config.yaml
qk_norm: true
bias: "none"
tie_embeddings: false
init_std_up: 0.0224
lr: 0.023
lr_mult_down: 2.0
warmup_steps: 38
decay_fraction: 1.0
MLP neurons of a small language model. Each row is named by its layer, matrix (down: output weights) and neuron, and shows model dimensions 0-95. Each number is 500 + 40 x the weight over its row's rms, rounded and kept within 0 to 999. Numbers have three digits each.
After each neuron's rows, "fires before" lists the tokens most often just after its 100 highest values on Wikipedia text that the model never trained on; "raises" lists the tokens whose logits its output raises most directly, leaving later layers aside.

L7.down586:465529530484459469479485436525578549504496489512461537493526460460493458468463457515523500515523591457456585562477527456548454585529535453478459518517496525490515482481525583459491453448418494570511529454480489505523488407485503522541547462609396434495490560475516457538499519504451495556
fires before: " with", " of", " to"
raises: " with", " With", "With", " over", "adelph"

L8.down1613:448450494468508593502517527515478487415496511518490493457481540477485489539514517515511541490523507473510538412451541488465504470384489510422400464540447446494513550503477484471433483514517482557474548557467464471543495494454466569477526485546527487471477574466457488521566495556508482489
fires before: " the"
raises: "ant.", "ote", "est,", "f.", "etz"

L8.down740:552568521500434487439543452470520545501579499542457530481511517498470525520562528518515518455541534489549467488587474445456502465471431424580460469535492448516536559504517469576538470512475527620504520479567470522445492456519457461496467539531511612534469530536485519518527547467541508459
fires before: " to", " and", " into", " in"
raises: " to", " back", " To", " back.", " up"

L8.down181:529584544495555392526532404493491491498469511543484461484551508458534535474474495505433518535450527450522448511532494504489516585510505491536514480541583518536486430469509493488523544443458491521460483511530467497466518542464567527492533492425481498509515510486469483413468585450494502462
fires before: " to", " that", " of", " by", " about"
raises: " about", " whether", " \"What", " About", "der"

L7.down200:511493452484503540553557468473499522472485573474440501535513458493521520453513479457530518498493459493536492548492485455519459509469472445464465419505534450521483505424600522477519504474455473497470440481528563517419523497516500531494579458483469492466549521534533505451484554511477485396
fires before: " of"
raises: " of", " Of", " end:", "akh", "|---|---|"

L7.down91:561480419569439509533480551493468460474551572533467453581455559471528553514525456478522517437531513487519536527527507490478495485569468489499488502549569463523465462470537505541488450449490475421488423487499481441531537485470470554448478525583469556501482544496457503422433535479545496492
fires before: " for", " to", " of", " the"
raises: " for", " For", "ă", " sett", " description"

L8.down314:469456469481490508447556485494472470468529538608567508562545485549482491488543506426526500435496502496590504491449455507471458525519545510545453505493521511566436575442474540606519478466502511480495457538585522541522495481478524521523522523510450519531565494576523469473474515598489577461
fires before: " as", ":", " to", "::", " for"
raises: " code:", ":", " by:", " time:", " length:"

L7.down1934:553544489517391422494461460471496543521530509437412590487495484463508475477593522517535498508580535493448566488540487527490513499449493549560461530598484460543464568497588447493490453493431514602511587457590506444464576450549481518484439528525489587513515543498417468507458521471565492492
fires before: " to"
raises: " to", " To", "To", " specifically", " door"

L8.down1417:485469530503531437546465580494513506526429507527490496505462484543479505487505507497545402525489498491472470540516472499483500538494493569461490492523545536587485421453485529479446567503433505448492464467577532448450470515497492531521530533494472431539465492518521536541537438488513422509
fires before: " in", " on", " at"
raises: " in", " near", " at", " there.", " there"

L7.down1049:493493495541470526490587531507492571592502550487503526439547524505499484547530461526484558579483506512550509393447513518504468490528507536511471508527574478514479483543563464485453521591544469488462509528499536498556467563522457564475470479493546485546515537504525451515513507493454502421
fires before: " "
raises: " ", "z,", "ine.", " percent", "ell,"

L7.down471:548488425509426476434461491450574430553430527542489483394468587451482460506486527505530508511452571531519586538464460502552462564440494415524494474443438503551526516498515531564418496568457552427492493507454485516563527454542499504443540507549463501493523511526456566531407503418488428503
fires before: " |", "==", "\n", "):"
raises: "s==", "s===", "==", "===", "s'"

L7.down1505:499569585504544520496530562498482488446508519510511483459499446512491495422460512496483473501519543489543584521441512539535446487489462491573492540474465512426500399544524465521450492457477494502487511529547475441479520578514375475512456511511459553557425553558541467606482507486481563501
fires before: " of", " and", " in", " rate", "."
raises: " attempt", " rate", " rates", " case", " committed"

L8.down1196:441534439498483489458498479497496576533522442550497480503458449394515515439477502512439524511508512512523548517463474543462498498482510448510577520506531423546538505520446516466473427516454561581489524494469554523517503468532467479430451487488474516485530499528490466473477519416494493427
fires before: "-", "\n"
raises: "-", "\n ", "05", "etic", "03"

L8.down2234:513541481487517612501490452429503539494508412469431531529468466441583502478512490518510508475463489547485481511511521535476512543575447509463436528506521454508555481545506471471399496505494515534455458538517488477486539499500483385516438514502473438517515449550488547517428414486434490523
fires before: "\n"
raises: "\n", "All", " acquired", "here", " Norfolk"

L7.down1298:460514505477493563514601431463444520490478445489462525498459526483500553517447461511538511470498548473504502525483497459456543429484487541507559481586525478498515586509521502559559558511555515450480437502579515500439461497516544572517537563468545506563456471498518465493519429513490541515
fires before: "\n", " to", " of"
raises: " taken", "fold", "ness", "standing", "uster"

L8.down1720:439499499450535463599541557525497508505479568501512531514503519446542461547429481519538522574422503446461464489452511407522490564501469520502481524551508505489429485478602536539522463489545500426512514504437571464513443488482501473453463529453535582439542516537435466534436552452541482525
fires before: " in", " by", " for", " to", " as"
raises: " speak", " because", " since", " again", " once"

L7.down2082:461508531527519553473574494508518513531470515517456510525598510503444493510536529526482502497515576458486403524509512464492446510470493488532495511504472528429557480494507614486517396428489560497546547541480570422519426508456482519521493450489495495536466514514493491435472469484520482460
fires before: ".", " to", " and", " of"
raises: ".", ".com", ".00", "'s", "Sc"

L8.down1755:457565480611520552470493495508485474463514462497490418464445451493501493471393476489579514534510496509423493505485453490518528524509504524478450433518543484443582542449420543494512446512520517547454517475534520479515486436519465446487492609574546435539527476556500471420478520440522483553
fires before: "-", "\n", " was"
raises: "-", " Act", " never", " did", " has"

L7.down1453:488483506501450570538554445476467501468524520523482509536467484461503524465427526511518459510466436549458507501548461472526527557448509463554465512421508488508447520545514403538482484501455538496549517523539464486517434506464477496491496503448437512476484474548521515515503530423533498490
fires before: "\n", "|", " "
raises: "\n", "-", "→", " |", "\""

L8.down281:468517489494503536504535432575495527501469465493489514532536491527471478499503578487443510508518599529489477449495523568452445483565540539564563505531507392544424446443464461457461588500523449477488530530489506491535569474537461471476540496487512488479499533519502511536505534537489501521
fires before: " from", " in", " and"
raises: " from", " From", "ael", "hy", "orted"

L7.down2066:515485463486509560582546480441481499537532507515440520502496540473535574553511466566475474444533534478421542578555430549444497474462514443530544494497489406554427526548514496527501411580456559610476558513499489512516530427543490568500507501510501486510509523524503507503544481466500444520
fires before: " ==", "\n", " and", "==", " |"
raises: " ==", " and", "==", "och", " contains"

L8.down2113:583541519478440464455518496538519491567547533535565522505541458571500444479524504517528531514514561517512482503494537503566461504486513497494493576506548527486550595450496512487496523531567464442496518459525447526568504488524438512516430497554558451414459508544494475480498455487488452513
fires before: " "
raises: " ", " life==", " matter", " work.", "ı"

L8.down1737:554575479453484540477564479515574500453507477514471524440520525468544418547456474463513524565394500450485500520500535498461461491496524492491521466483480486514499506455504599540435470481454464491450534505533439518525532520463535548448445493504446515445479469517439523499521564485473587548
fires before: " |", " also", " be"
raises: " also", " List", "ty", "ley,", "th"

L8.down462:506548475546451450533515486521509462549530477477442497508502442555561514571544460501467563477491482529497478546497499531501437468512474502482474526504460462549443492541466525499490451528546457459487512498480479440492505483459520517552493517532482517461509515543362506503513483524482476480
fires before: " 0", " 1", " 2", " 4", " 3"
raises: "br", " 1", " 0", " 3", " 2"

L8.down975:527510476466551452518486480468514493528434547463480538518502520561523495452466491509519462467557503550495446446459410418506538488488480486600495457504552462508538495514437481531466453517506441455443500474512485452556495518504467526437511436544522491489481517475527491539436428569569420575
fires before: "\n", " he", " He", " she", " She"
raises: " he", " she", " him.", " him", ","

L8.down235:524441505445431498515531473494537493525522487511436505417519529475493445497524498527522495490563504425490582494525474510424450536478474513533458513482511469507505510551429520651517452494521480482496407521497524505543534605503510490516445431531506496542471513536506485467497533523568528495
fires before: " to", " for", " of"
raises: " to", " for", "fold", " hours", "-to"

L8.down1624:435525524458547550500508482567521460501475518488490466505456463535486506463497540554547515543473472446586509477476503494518480515549513515495525446570531408546534507502538546571539601526551525477478543537552505475514579512503505476501483526404460525543493488475526476408576460543461457501
fires before: " |", ".1", ".7", ".6", ".0"
raises: " |", ".7", "|---|---|---|---|---|", ".1", ".2"